Weights of a small transformer language model: 13 layers, vocabulary 8192.
MLP neurons of a small language model. Each row is named by its layer, matrix (gate and up: input weights; down: output weights) and neuron, and shows model dimensions 0-63. Each number is 50 + 12 x the weight over its row's rms, rounded and kept within 0 to 99. A neuron's up and down rows have the sign that makes its largest values positive.
After each neuron's rows, "fires on" lists the tokens most often at its 100 highest values on Wikipedia text that the model never trained on. A number after a token or word is its count.

L4.gate172:43 40 28 63 51 34 49 49 74 72 53 46 67 72 59 64 61 45 50 58 63 56 31 63 53 60 34 48 73 57 57 68 31 69 59 55 42 26 61 58 52 46 61 60 43 48 55 63 55 51 27 38 36 56 36 55 55 54 44 72 47 48 58 38
L4.up172:56 68 55 60 22 35 65 53 48 63 41 64 38 52 63 46 64 54 72 46 41 69 62 45 45 55 50 59 26 56 57 37 68 48 58 56 30 33 48 41 50 49 34 46 57 48 33 41 50 47 61 61 43 41 29 63 54 54 52 55 40 49 54 64
L4.down172:54 47 54 55 63 62 38 27 72 61 64 41 54 49 61 57 48 65 33 56 59 56 51 46 53 29 54 47 58 61 40 45 35 48 39 51 62 60 60 44 46 47 59 55 27 58 53 44 52 62 27 65 42 58 40 17 51 52 60 55 43 57 56 37
fires on: " and" 82, " –" 6

L7.gate85:68 59 51 49 67 48 54 48 58 75 58 37 44 71 42 45 30 48 37 42 53 71 63 53 39 26 44 55 40 43 68 64 36 40 65 41 49 47 47 53 79 75 53 47 61 61 56 32 52 50 46 43 47 64 50 64 27 51 68 55 31 39 45 43
L7.up85:42 37 49 62 50 51 66 32 63 61 31 76 81 73 56 47 53 65 49 39 47 24 40 45 47 61 53 53 42 45 45 43 49 49 45 55 45 42 69 53 61 70 60 47 41 64 61 52 49 48 40 67 59 59 58 48 69 49 55 51 66 57 36 58
L7.down85:58 41 57 58 66 41 59 57 43 61 63 59 25 46 48 50 43 37 56 51 48 41 70 66 36 35 52 45 51 41 57 54 78 60 36 44 31 52 61 40 46 71 75 65 56 67 61 56 58 75 46 36 46 55 44 63 48 47 56 71 70 40 43 46
fires on: "-" 71, "–" 4

L7.gate59:31 45 72 69 54 63 52 63 50 55 32 60 67 61 71 36 68 52 33 71 50 67 54 35 74 51 53 40 41 39 41 57 68 59 59 44 32 55 54 70 38 40 66 39 55 38 59 53 48 61 56 47 30 68 66 45 34 31 48 44 46 64 37 35
L7.up59:65 58 46 68 55 32 44 46 44 60 35 62 72 60 67 31 58 64 72 73 39 61 43 47 65 40 49 34 36 54 17 54 39 51 51 51 37 42 45 38 30 42 41 41 54 40 43 34 39 43 62 50 47 40 59 37 44 40 50 67 56 41 68 43
L7.down59:56 31 56 52 51 65 49 60 67 59 25 41 53 51 62 28 56 66 45 40 30 64 69 49 50 85 40 32 48 29 57 48 52 49 63 41 19 44 49 43 63 52 65 51 77 42 49 42 54 40 44 36 61 51 52 30 55 45 73 36 40 62 38 41
fires on: "." 53, "\"" 12, "," 10, ":" 7, "\n" 6, ")" 4

L7.gate254:55 43 54 55 41 31 35 37 28 50 67 65 51 72 66 47 59 44 54 32 46 43 41 54 72 33 42 45 40 56 53 42 55 54 62 36 41 44 60 47 62 29 47 51 49 64 56 53 41 57 49 52 47 44 55 49 58 57 38 48 67 44 47 46
L7.up254:51 73 32 53 48 37 45 54 30 36 26 63 66 35 45 28 51 44 38 66 42 57 55 36 61 67 43 53 42 42 59 68 49 70 39 44 61 62 49 55 53 47 67 52 51 44 55 53 48 35 72 51 52 48 38 45 55 42 52 64 34 59 27 45
L7.down254:39 45 47 67 49 70 54 36 46 67 65 46 46 58 27 69 41 54 55 25 45 45 35 49 48 42 41 65 53 60 50 70 55 45 58 57 42 47 46 48 48 16 43 43 60 68 56 33 48 64 35 38 46 44 53 46 57 57 59 55 76 35 67 49
fires on: " and" 48, "," 34, ";" 17

L8.gate294:42 51 50 46 60 39 60 56 48 36 36 47 53 53 63 63 63 43 59 85 44 58 50 56 56 67 50 35 72 49 45 49 37 52 47 54 71 20 70 47 41 49 35 50 55 65 43 56 51 22 40 58 53 45 34 67 54 39 56 56 63 42 42 57
L8.up294:36 35 55 42 60 56 70 50 41 55 15 31 66 61 64 67 43 50 41 58 62 61 65 42 54 33 55 55 55 56 61 43 61 58 73 38 40 63 37 35 27 32 52 53 57 67 60 66 69 55 61 55 32 38 38 65 41 45 58 50 37 23 50 68
L8.down294:53 48 47 23 63 50 56 58 41 45 59 39 51 54 48 42 56 52 29 69 57 63 57 53 27 67 74 66 58 48 47 58 37 71 55 63 36 43 41 29 26 65 69 62 34 70 56 51 53 49 34 64 43 59 51 37 38 50 52 39 52 58 49 45
fires on: "-" 30, "–" 26, " (" 6, "da" 5

L8.gate7:57 54 45 41 36 46 26 40 65 45 41 49 49 55 40 38 77 43 45 50 41 52 54 18 42 51 62 39 57 51 54 30 55 48 54 77 61 58 53 61 69 51 46 50 52 48 54 55 44 65 40 35 67 65 34 34 47 32 30 49 57 61 45 64
L8.up7:43 61 50 69 51 61 41 69 45 53 26 57 57 29 46 44 58 63 75 60 18 52 60 47 52 51 61 48 66 49 37 25 26 35 36 46 48 59 37 54 34 15 50 39 45 60 58 57 42 70 39 44 53 68 57 53 66 51 51 37 45 44 42 57
L8.down7:36 53 23 41 39 42 48 26 42 54 72 62 58 50 41 47 33 42 44 62 52 49 25 45 72 47 61 39 56 38 52 44 45 48 35 34 36 47 25 60 47 44 40 79 55 56 65 34 65 71 43 58 47 39 30 60 57 58 51 39 38 86 63 57
fires on: " (" 86, "," 5, "." 4

L9.gate128:38 71 70 64 41 45 45 36 50 52 75 65 52 64 45 34 55 42 56 60 34 69 46 63 59 35 44 61 48 22 50 74 61 50 48 46 42 41 75 39 56 42 62 22 44 46 42 35 67 72 70 59 56 44 46 56 38 61 51 37 75 58 63 50
L9.up128:47 64 62 63 64 52 65 51 56 51 55 64 41 50 67 37 51 56 50 48 37 55 43 36 46 45 44 62 79 44 35 70 64 44 25 45 51 38 29 67 62 19 55 66 36 46 49 55 27 54 60 44 35 35 50 71 40 35 45 49 47 41 51 41
L9.down128:31 52 59 49 53 61 66 35 42 48 51 31 52 36 48 52 59 67 52 59 66 61 44 40 56 51 47 74 38 56 39 52 62 53 70 50 30 44 41 67 48 66 64 33 42 66 32 50 49 24 70 43 48 47 60 46 05 55 51 65 60 40 45 58
fires on: " such" 32, " his" 17, " the" 5, "man" 4, " an" 4

L3.gate264:49 27 52 56 61 29 58 40 55 46 75 48 37 37 48 56 47 31 33 47 66 52 22 65 46 63 54 52 58 42 41 65 55 51 53 58 74 41 49 40 58 48 54 53 46 37 43 69 31 26 26 47 38 51 64 39 59 47 65 48 74 67 67 62
L3.up264:70 45 57 55 38 43 42 36 41 68 60 56 52 56 58 42 44 80 39 50 67 70 39 39 36 48 40 44 54 35 44 60 56 52 47 47 61 45 56 46 60 68 48 30 43 26 49 47 60 64 47 21 41 57 61 53 39 62 64 54 42 71 37 42
L3.down264:34 68 58 62 43 65 52 49 59 52 58 64 37 51 23 47 87 44 51 55 37 28 48 54 57 48 43 76 49 58 54 49 40 46 51 37 38 32 58 57 62 35 49 52 69 65 62 63 41 38 56 66 62 78 47 41 28 63 48 41 65 29 53 33
fires on: "=" 52, "Z" 14, "u" 12, "U" 9, "m" 5

L7.gate127:44 46 59 45 38 40 52 42 66 58 61 45 50 47 53 78 47 30 55 30 53 64 38 51 45 64 51 72 34 45 46 58 55 52 54 52 42 54 53 47 58 59 37 33 48 64 67 33 58 48 45 57 40 62 60 60 43 59 39 93 55 49 58 39
L7.up127:60 53 38 44 46 49 35 40 51 48 50 35 46 47 42 62 54 79 74 47 39 71 52 33 70 42 41 76 46 47 45 59 59 53 43 30 47 43 46 45 50 66 51 57 66 43 39 44 57 39 40 54 33 51 49 46 54 50 50 30 44 52 58 49
L7.down127:35 49 84 32 63 54 37 38 34 60 58 55 36 36 40 61 63 37 35 68 46 34 59 46 54 46 70 47 52 54 43 40 41 70 49 49 53 63 39 82 45 47 55 47 46 41 38 46 39 66 59 48 44 52 54 25 63 37 20 79 48 52 39 41
fires on: " and" 48, " res" 6, " des" 5

L3.gate260:59 55 56 66 52 58 48 53 50 47 72 61 46 45 48 63 51 45 51 43 33 33 60 44 54 68 62 57 53 49 72 42 48 46 55 53 48 32 73 54 31 53 48 50 35 50 63 51 51 47 42 37 49 63 62 50 57 31 55 61 56 58 48 53
L3.up260:38 51 72 47 59 44 65 38 29 53 45 63 56 32 68 50 54 42 40 42 48 64 50 50 53 54 37 48 59 34 53 47 28 33 45 45 54 70 47 32 67 83 67 55 43 63 58 52 55 39 50 50 58 56 41 40 64 32 37 30 68 41 51 32
L3.down260:41 54 36 40 53 41 54 72 71 37 51 39 36 70 63 49 48 44 42 48 53 54 53 63 40 35 44 45 55 57 47 39 57 38 59 42 56 47 26 60 45 40 21 34 65 39 50 68 39 51 49 54 51 31 58 67 40 64 73 58 53 45 50 79
fires on: "e" 29, "g" 13, "ice" 7, "ar" 6, "et" 5

L2.gate198:40 76 63 66 42 45 66 60 69 45 44 77 53 48 42 55 39 53 53 63 64 61 32 43 44 46 52 47 40 40 49 43 55 38 55 48 59 54 50 65 54 47 68 56 71 22 61 49 43 37 49 31 54 58 48 58 44 54 45 62 53 47 45 40
L2.up198:42 59 62 55 31 44 55 71 80 56 29 67 66 28 27 42 55 64 49 46 25 63 65 48 45 51 58 54 57 50 48 50 69 45 21 48 50 55 50 63 58 43 32 72 57 64 30 53 45 61 45 19 52 45 44 33 40 55 57 57 29 45 45 58
L2.down198:40 52 47 72 42 60 55 51 61 53 54 42 36 69 69 60 46 29 40 84 70 53 41 44 55 47 52 43 53 38 57 51 43 51 68 59 59 68 61 57 60 65 62 33 67 39 49 24 29 40 57 54 54 57 59 84 45 59 46 56 68 47 58 52
fires on: "ed" 24, "ly" 13, " often" 11, " only" 7, "ally" 5, "s" 4

L2.gate207:51 65 58 37 55 47 67 43 48 82 55 42 70 48 37 50 42 35 49 39 52 90 48 52 31 46 41 51 54 70 63 16 51 37 55 42 46 52 53 62 48 42 68 50 56 53 59 63 56 54 49 40 55 53 23 47 49 50 41 41 57 45 71 75
L2.up207:52 89 54 43 52 41 66 41 30 45 59 48 50 55 21 51 40 44 42 58 56 84 44 36 56 41 27 53 35 44 71 26 65 47 55 34 39 63 60 47 50 54 58 34 54 57 76 68 49 22 64 48 59 53 34 54 47 51 39 44 50 48 63 59
L2.down207:56 47 52 50 37 38 58 52 27 36 54 50 44 35 24 52 60 38 48 63 26 31 75 35 72 71 60 53 56 23 58 30 59 29 68 51 34 42 36 41 60 53 31 33 51 68 41 54 56 40 40 49 57 45 60 69 49 63 34 62 48 58 43 52
fires on: "-" 86, "\"" 5, ":" 4

L9.gate302:45 38 48 53 49 35 44 46 44 55 54 39 56 70 54 65 52 44 64 45 33 58 48 50 43 56 63 65 67 39 60 31 24 60 61 42 53 53 38 39 62 62 28 75 48 62 63 49 56 57 40 37 35 72 45 45 60 68 59 36 65 48 52 67
L9.up302:38 51 60 29 54 75 45 55 43 67 53 43 54 47 52 79 51 53 51 46 63 52 42 46 61 52 60 48 61 57 45 69 80 64 59 81 55 60 52 58 46 27 71 34 52 39 41 38 45 59 54 59 69 35 41 46 53 47 39 34 36 42 58 68
L9.down302:50 55 50 45 60 66 44 51 49 42 64 60 57 53 31 16 48 49 52 26 43 50 71 57 52 43 41 63 51 66 50 62 37 56 48 47 46 46 41 32 52 53 45 48 29 47 56 78 53 61 63 60 30 60 51 35 60 53 82 43 55 62 42 66
fires on: "." 47, " the" 11, " (" 8, "-" 4

L9.gate204:44 49 49 56 64 27 54 41 76 54 47 59 46 33 44 76 42 46 58 32 45 69 51 59 51 55 70 49 61 75 52 38 45 66 43 54 38 44 55 48 45 48 71 44 51 59 50 63 37 56 50 49 74 53 46 66 18 75 61 70 53 41 54 47
L9.up204:43 46 50 52 50 35 31 27 53 55 49 55 72 36 52 51 54 44 59 44 66 36 45 52 56 49 74 64 65 54 55 35 44 56 53 32 42 58 66 59 51 71 36 42 34 40 64 55 52 59 24 38 42 57 59 62 64 59 53 59 70 67 57 47
L9.down204:71 52 60 48 55 40 52 42 49 59 44 56 31 67 39 55 54 74 47 59 68 66 49 37 59 58 32 57 36 34 48 39 55 43 52 44 58 75 52 61 47 48 51 30 69 52 58 39 34 54 32 50 47 65 63 37 45 37 29 59 47 53 41 49
fires on: "-" 56, "/" 25, "–" 13, "De" 4

L4.gate247:46 36 45 58 34 38 58 40 31 64 55 40 78 64 55 54 61 39 65 45 64 77 57 58 42 60 18 58 48 45 53 28 40 43 60 63 41 57 67 46 39 47 31 62 46 49 39 45 48 71 38 52 53 50 53 49 44 68 49 74 59 49 67 49
L4.up247:39 49 46 52 36 56 67 34 66 58 39 69 75 57 50 47 57 50 51 26 38 58 43 53 49 46 45 60 51 63 54 08 47 41 46 35 39 37 34 61 33 62 37 56 73 41 31 58 45 45 28 42 65 59 38 49 69 51 48 67 43 42 47 46
L4.down247:54 36 47 34 47 37 45 34 40 20 49 44 52 70 45 40 58 66 49 48 56 46 64 65 53 55 37 37 64 63 49 54 43 43 51 24 46 60 63 45 24 34 37 63 26 36 51 54 21 60 48 56 42 53 43 31 54 70 57 58 48 61 71 41
fires on: "-" 53, " and" 8, "ly" 6, " out" 5, " up" 4

L2.gate238:42 73 49 78 54 49 61 57 54 57 62 55 66 32 53 46 36 58 47 54 51 63 54 41 80 38 37 50 62 62 67 43 54 49 27 61 49 52 46 57 33 39 49 42 64 37 45 59 52 59 58 41 52 77 31 58 42 37 61 64 39 61 47 42
L2.up238:51 48 47 60 37 51 54 47 52 32 37 47 81 17 32 30 40 65 48 30 45 57 65 33 50 48 45 41 47 46 70 28 33 63 45 58 59 29 47 42 53 58 59 55 62 38 25 65 48 60 55 57 42 61 43 42 33 47 52 67 43 38 45 32
L2.down238:68 36 55 51 54 62 56 48 60 28 45 24 54 36 50 59 42 80 54 48 50 58 61 50 65 50 52 46 71 38 58 46 32 27 40 43 47 45 58 51 51 63 37 57 42 45 40 50 45 43 46 54 46 55 39 38 61 41 51 82 40 53 67 56
fires on: "ti" 23, "ali" 18, "uri" 11, "is" 11, "si" 7, "oti" 5

L4.gate124:57 65 55 62 44 61 43 26 48 60 35 75 75 74 69 43 51 47 58 36 56 58 63 23 63 65 46 53 49 39 38 32 62 58 60 42 29 65 45 44 30 53 27 60 60 45 38 63 43 69 44 33 57 56 49 62 47 36 65 48 54 77 38 42
L4.up124:67 66 61 53 30 31 48 61 33 56 47 34 58 43 58 62 55 47 55 53 43 45 32 44 64 55 68 47 44 42 30 38 39 57 49 45 55 55 48 34 41 53 43 37 44 19 46 42 67 32 44 51 47 51 44 61 58 64 45 53 52 73 59 68
L4.down124:36 64 58 27 50 50 62 58 41 27 59 41 68 70 45 76 36 48 25 67 57 51 42 25 55 61 58 62 62 69 29 62 40 40 46 55 62 50 61 35 76 59 50 48 59 55 52 41 41 57 57 37 43 65 56 49 54 35 57 48 59 24 50 29
fires on: "." 51, ")" 18, "'" 5, "\"" 5

L9.gate63:49 37 79 41 36 70 48 61 58 64 42 55 70 64 60 47 53 59 65 39 70 49 30 47 48 52 73 45 68 45 62 59 37 53 63 38 43 49 44 62 49 54 73 63 31 64 53 45 53 49 66 42 49 62 45 33 43 29 31 55 46 65 56 68
L9.up63:55 55 52 44 51 52 51 45 45 45 54 39 44 67 51 32 42 61 63 71 41 53 43 42 53 42 57 60 72 51 75 33 44 53 60 49 46 71 61 70 60 50 69 47 37 48 55 62 50 36 58 63 49 56 40 52 59 44 55 57 56 38 40 53
L9.down63:56 62 60 41 22 32 61 72 19 62 62 44 29 40 61 29 64 80 63 40 43 56 55 39 54 51 52 44 33 46 55 70 58 54 67 39 57 42 69 25 59 67 58 45 66 46 33 43 35 38 56 44 53 53 54 46 41 50 60 51 72 66 53 57
fires on: "." 27, "-" 17, "ti" 9, "c" 6, "ba" 6, "ea" 6

L9.gate57:49 49 67 47 58 63 46 43 48 54 38 64 54 39 56 50 66 42 22 63 66 69 58 59 53 46 52 47 50 56 53 55 37 55 29 32 37 64 77 76 56 32 42 37 65 51 49 44 42 36 66 52 39 68 50 75 53 41 33 37 56 59 63 53
L9.up57:53 51 64 62 35 36 35 54 46 37 52 56 33 51 65 38 37 63 38 58 55 61 77 55 46 47 69 63 79 73 72 53 36 62 34 48 44 47 63 49 44 34 57 68 59 61 71 48 34 21 33 33 57 51 32 37 42 66 54 44 48 60 45 55
L9.down57:48 44 62 49 51 49 50 37 51 66 37 52 42 59 43 37 48 52 33 48 47 37 64 65 70 72 42 30 62 40 64 38 58 51 60 58 67 40 47 56 55 65 49 34 61 39 45 54 54 39 59 31 57 63 49 62 45 34 51 64 46 34 58 44
fires on: ":" 34, " |" 29, " was" 5, " of" 5, "s" 4

L4.gate82:36 48 33 62 48 48 44 56 43 55 41 63 52 46 41 41 48 22 60 60 37 52 50 43 62 58 34 39 42 60 57 39 46 37 28 55 61 46 44 58 48 36 45 44 53 51 66 46 49 50 60 26 46 54 44 42 61 44 48 61 33 67 42 58
L4.up82:52 38 42 56 33 43 40 55 48 41 53 56 55 36 55 52 44 56 49 48 47 67 64 47 60 51 44 57 34 58 54 51 47 37 32 48 66 42 44 47 56 57 30 54 47 47 26 49 35 44 61 49 71 46 61 23 63 46 35 49 45 68 30 83
L4.down82:25 59 37 77 44 62 41 51 60 51 54 51 69 52 63 64 49 71 55 48 24 38 51 51 43 51 35 48 36 56 48 44 44 45 56 76 47 43 57 58 62 46 59 42 35 62 32 42 56 59 51 70 51 60 55 38 59 56 44 51 42 37 53 54
fires on: "." 36, " 1" 9, "ta" 6, "ley" 5, " number" 5, "eg" 4

L4.gate374:39 60 61 63 48 45 63 59 62 38 52 56 46 63 32 37 63 47 64 43 70 23 38 56 44 34 46 61 62 29 51 57 39 49 60 60 36 69 56 54 51 59 60 54 58 21 52 43 43 46 41 43 30 51 64 71 53 63 41 41 70 39 55 39
L4.up374:47 38 39 51 42 52 54 43 54 81 36 44 42 61 68 41 42 58 51 53 19 66 53 28 64 54 55 61 76 42 57 41 37 49 50 43 59 51 42 40 41 70 55 59 36 75 57 46 52 59 45 31 52 53 51 44 44 41 53 53 40 61 49 67
L4.down374:65 57 46 60 51 50 42 53 49 31 66 65 43 50 49 47 67 45 42 53 46 46 26 36 57 58 44 55 29 43 57 65 47 43 35 58 55 51 57 43 51 66 47 50 59 38 42 49 43 55 59 43 42 42 58 37 62 35 68 58 42 54 53 54
fires on: "ly" 35, " both" 19, " only" 5, "ally" 4, " among" 4, "led" 4

L4.gate305:61 40 60 32 46 12 39 67 48 56 36 33 44 51 36 64 51 39 60 18 35 51 80 37 41 27 57 41 54 61 62 39 48 60 42 38 61 44 47 48 63 55 53 74 51 56 37 15 40 32 65 47 34 30 43 54 50 37 43 54 85 61 55 57
L4.up305:41 42 38 56 42 36 42 73 42 44 61 47 45 46 63 68 50 32 52 38 44 40 67 29 68 35 47 32 49 47 46 56 57 61 53 54 35 31 36 40 37 47 48 43 42 61 56 46 39 14 72 43 57 54 62 43 71 41 66 41 61 49 55 22
L4.down305:57 37 48 77 54 53 47 45 53 44 65 57 66 23 65 69 53 31 44 57 61 52 41 66 78 63 27 42 65 68 62 60 33 39 84 79 47 71 52 50 47 32 52 46 48 55 48 60 54 67 54 37 47 54 55 34 61 53 69 60 32 49 58 54
fires on: "i" 17, "n" 17, "l" 11, "ou" 9, "t" 8, "a" 5

L7.gate161:39 75 40 62 57 54 43 38 56 34 42 85 64 57 69 42 55 29 54 42 46 45 61 40 84 56 23 81 49 52 47 40 32 75 80 43 31 44 73 70 38 56 56 48 50 31 49 31 67 55 71 50 30 64 58 51 44 44 49 62 73 45 42 43
L7.up161:43 44 46 70 60 65 52 35 76 62 55 62 37 58 26 51 57 63 53 44 62 66 42 46 47 68 20 62 65 61 48 40 53 51 51 22 69 40 49 42 42 51 31 69 62 61 45 63 36 38 48 66 26 62 39 66 34 48 51 50 44 23 47 47
L7.down161:35 47 47 31 42 43 72 75 63 72 65 53 56 51 48 38 48 73 48 60 37 46 67 64 44 47 55 22 51 60 52 44 69 55 49 52 62 50 51 43 60 37 62 56 46 39 51 57 41 42 42 48 76 35 47 52 73 39 44 40 48 46 77 67
fires on: " to" 44, ";" 8, " and" 7, "ite" 4, " Edwards" 4

L9.gate233:38 58 46 35 72 47 49 41 49 55 50 71 57 61 45 63 52 46 50 42 53 74 27 39 61 18 71 37 37 42 75 58 56 53 34 47 49 33 53 47 58 50 48 72 50 51 46 39 50 59 59 56 45 66 30 33 42 61 49 43 55 32 51 35
L9.up233:55 74 41 66 42 34 56 55 43 65 43 47 68 57 55 46 63 50 40 40 51 46 66 50 43 44 48 23 70 49 57 60 58 44 52 29 57 63 44 53 79 46 85 59 51 53 54 51 55 52 50 32 48 58 50 56 53 70 25 31 47 41 36 42
L9.down233:64 51 57 34 60 53 34 24 49 44 55 58 44 43 45 70 47 46 42 59 58 65 57 53 69 24 46 50 72 36 58 49 49 58 49 62 64 45 61 49 40 39 44 57 69 50 65 56 49 54 32 62 46 42 60 37 57 63 48 43 41 65 58 60
fires on: "," 22, " and" 20, ":" 12, " of" 4

L4.gate253:58 59 57 45 18 33 68 35 46 44 54 54 45 67 40 72 59 46 67 32 34 71 53 40 61 65 44 44 58 63 21 62 35 43 38 37 38 44 48 57 60 23 55 59 50 53 51 39 38 51 21 41 38 55 51 64 37 39 35 44 51 45 53 61
L4.up253:41 37 59 46 43 76 51 59 64 62 29 54 59 58 53 30 31 42 52 51 52 75 41 60 29 72 37 58 67 41 23 69 36 53 61 39 64 64 58 61 63 36 24 45 43 60 65 46 50 48 60 50 49 55 68 48 39 56 39 52 52 69 34 58
L4.down253:52 57 47 50 62 55 28 43 54 38 60 54 40 61 30 55 43 56 56 36 48 35 54 51 48 19 67 48 64 55 46 40 51 38 46 62 49 57 46 56 34 28 79 46 66 50 46 34 56 57 19 41 41 65 65 44 50 51 70 30 34 32 63 42
fires on: "'" 45, " for" 12, " his" 11, " in" 9, " your" 6, "s" 6

L4.gate153:53 58 68 74 54 46 66 58 45 46 50 51 33 34 52 57 46 37 21 49 50 32 54 38 44 26 54 59 54 59 61 34 30 63 34 49 52 45 41 48 65 61 60 57 71 83 55 40 51 45 42 67 50 60 58 60 41 49 41 50 60 36 42 54
L4.up153:40 54 73 65 38 56 61 49 47 34 42 20 39 44 65 40 50 52 54 36 38 45 50 31 56 51 37 58 56 65 48 47 58 44 44 47 48 57 36 66 55 58 47 57 64 47 78 49 39 36 16 47 54 52 69 56 27 53 27 56 51 55 54 61
L4.down153:66 48 51 57 69 31 64 35 51 54 68 62 46 38 32 45 45 61 55 44 56 42 27 61 22 66 50 59 53 47 30 37 70 70 57 68 47 58 40 48 28 32 61 47 46 58 26 36 40 61 57 36 53 38 43 47 47 47 63 50 59 49 59 37
fires on: " as" 51, " for" 10, ")" 10, " of" 8, ":" 4

L4.gate44:31 64 59 44 47 44 62 58 38 47 49 44 54 66 53 55 39 33 52 39 49 42 58 73 50 48 45 51 52 41 55 53 40 48 53 31 44 42 48 76 59 48 49 63 63 49 39 15 29 53 38 43 68 43 72 55 58 32 41 64 47 66 51 59
L4.up44:64 45 32 08 56 61 39 65 36 46 51 31 47 49 48 53 36 62 34 34 41 42 46 56 51 39 54 41 51 43 42 49 61 55 44 49 67 40 50 72 35 72 36 28 52 50 56 23 57 39 52 35 49 43 37 43 61 65 43 76 55 49 41 59
L4.down44:67 23 59 45 35 42 49 67 52 58 33 51 66 69 49 60 34 51 61 55 47 44 42 51 43 51 43 55 41 64 31 57 39 36 56 64 82 54 72 51 56 60 44 45 70 49 60 66 44 47 62 54 48 55 51 24 41 56 55 75 70 40 27 53
fires on: "o" 30, "a" 10, "e" 7, "h" 6, "i" 5

L8.gate149:66 68 53 57 34 60 40 64 46 33 79 47 30 50 56 49 41 40 53 39 67 51 42 53 42 60 64 42 42 52 50 41 41 73 71 50 58 47 59 56 58 41 57 49 55 33 60 51 42 49 62 65 51 32 55 39 54 72 58 42 68 52 37 67
L8.up149:39 54 47 27 66 40 54 45 45 43 30 44 62 55 45 41 46 49 43 62 61 55 68 34 62 58 42 40 38 61 64 40 40 58 35 46 52 52 58 52 49 19 45 35 49 37 65 56 38 44 63 71 38 50 30 46 53 44 44 41 65 52 43 42
L8.down149:46 59 49 45 59 54 60 29 47 44 51 77 48 37 60 57 72 78 37 51 50 42 62 52 44 62 59 30 41 53 67 64 60 45 39 60 39 50 54 18 76 45 53 65 62 54 50 30 62 56 47 53 46 39 67 52 46 46 51 33 61 51 51 41
fires on: " and" 13, ":" 12, " of" 11, ";" 9, " " 6, "n" 5

L8.gate226:31 42 33 75 41 57 46 72 64 63 53 45 49 68 36 53 65 49 58 56 44 53 50 38 47 50 51 56 35 50 50 50 66 47 40 58 51 71 53 53 46 41 25 59 53 39 74 49 32 58 36 31 30 48 26 66 31 50 54 75 46 77 30 45
L8.up226:40 39 65 52 52 47 56 65 53 46 38 60 45 29 44 49 33 38 36 27 42 52 47 34 43 32 53 47 39 62 48 53 36 31 36 38 34 51 47 50 43 57 47 30 49 19 30 67 58 63 75 56 58 61 39 60 62 57 50 39 58 50 47 53
L8.down226:51 61 27 60 37 55 41 33 37 58 71 51 45 47 70 56 67 51 50 42 54 55 25 51 32 44 34 34 54 50 66 40 50 57 54 63 58 53 62 78 61 49 74 54 71 49 45 33 56 61 25 57 52 26 54 60 39 59 77 46 31 51 45 67
fires on: "." 81

L2.gate177:47 42 57 46 37 56 55 42 55 59 66 58 43 60 34 54 37 24 57 40 40 56 22 36 45 48 42 51 61 32 38 52 28 32 27 31 61 39 85 40 70 36 61 50 65 56 63 43 59 41 64 55 41 54 52 51 53 44 40 52 35 45 51 63
L2.up177:51 53 50 47 52 61 55 57 57 48 58 57 71 50 38 39 51 31 46 66 22 53 55 33 63 36 53 55 35 25 71 56 51 44 51 30 46 59 59 38 60 45 62 63 53 63 64 41 53 52 74 66 45 35 47 27 48 60 50 48 63 65 49 45
L2.down177:41 50 46 51 53 43 60 47 61 40 35 44 40 35 68 49 76 39 48 55 35 50 56 28 60 54 55 52 58 60 42 62 59 34 55 52 48 24 46 54 29 71 37 49 51 47 47 33 29 50 40 79 63 40 34 41 57 62 68 43 47 32 45 35
fires on: " is" 30, " as" 17, "'" 15, " whom" 5, "s" 4

L3.gate45:46 59 53 40 38 55 60 31 32 59 52 43 56 60 61 47 56 30 53 44 45 48 50 47 68 45 34 32 41 31 48 60 68 42 39 32 13 65 65 62 41 64 54 42 54 53 44 71 45 50 51 51 58 63 55 77 56 56 32 46 51 39 58 35
L3.up45:57 28 44 35 27 52 22 37 57 59 50 24 39 58 46 46 44 33 55 42 70 47 64 41 48 54 39 52 72 48 49 74 44 55 46 54 50 75 57 53 53 49 26 61 44 50 55 57 60 31 55 60 31 34 39 51 56 40 52 73 48 68 47 42
L3.down45:52 50 45 59 54 64 37 39 50 54 44 37 41 66 38 43 48 49 42 61 53 36 46 46 59 54 80 43 36 46 54 42 62 57 55 58 46 53 74 42 45 41 45 45 54 48 33 50 51 59 29 49 58 53 26 53 60 48 50 27 61 52 64 44
fires on: " |" 23, ":" 21, "|" 9, " by" 5, "ache" 4, "ric" 4

L2.gate379:55 74 64 52 50 47 64 56 44 65 43 72 55 41 56 68 45 51 64 41 67 66 39 52 45 59 57 61 48 50 46 54 61 58 33 43 46 46 43 50 51 63 53 43 60 52 53 43 55 53 25 46 59 72 79 56 61 35 63 31 47 47 68 43
L2.up379:65 45 45 58 33 59 48 64 39 65 41 46 48 53 29 58 50 41 19 44 40 36 51 64 56 50 69 66 45 54 40 62 63 62 61 56 52 30 45 75 38 63 44 33 64 57 34 50 56 67 50 58 49 53 29 60 57 54 65 68 42 25 40 51
L2.down379:52 62 47 30 56 58 61 43 68 48 39 61 53 53 58 75 41 51 61 50 52 62 36 43 47 38 46 67 49 53 51 53 37 48 36 36 47 56 41 47 76 46 42 74 52 39 57 32 54 46 42 29 40 61 58 43 63 43 72 47 67 58 41 41
fires on: ":" 21, "ing" 8, " is" 8, "t" 8, " served" 8, "ery" 6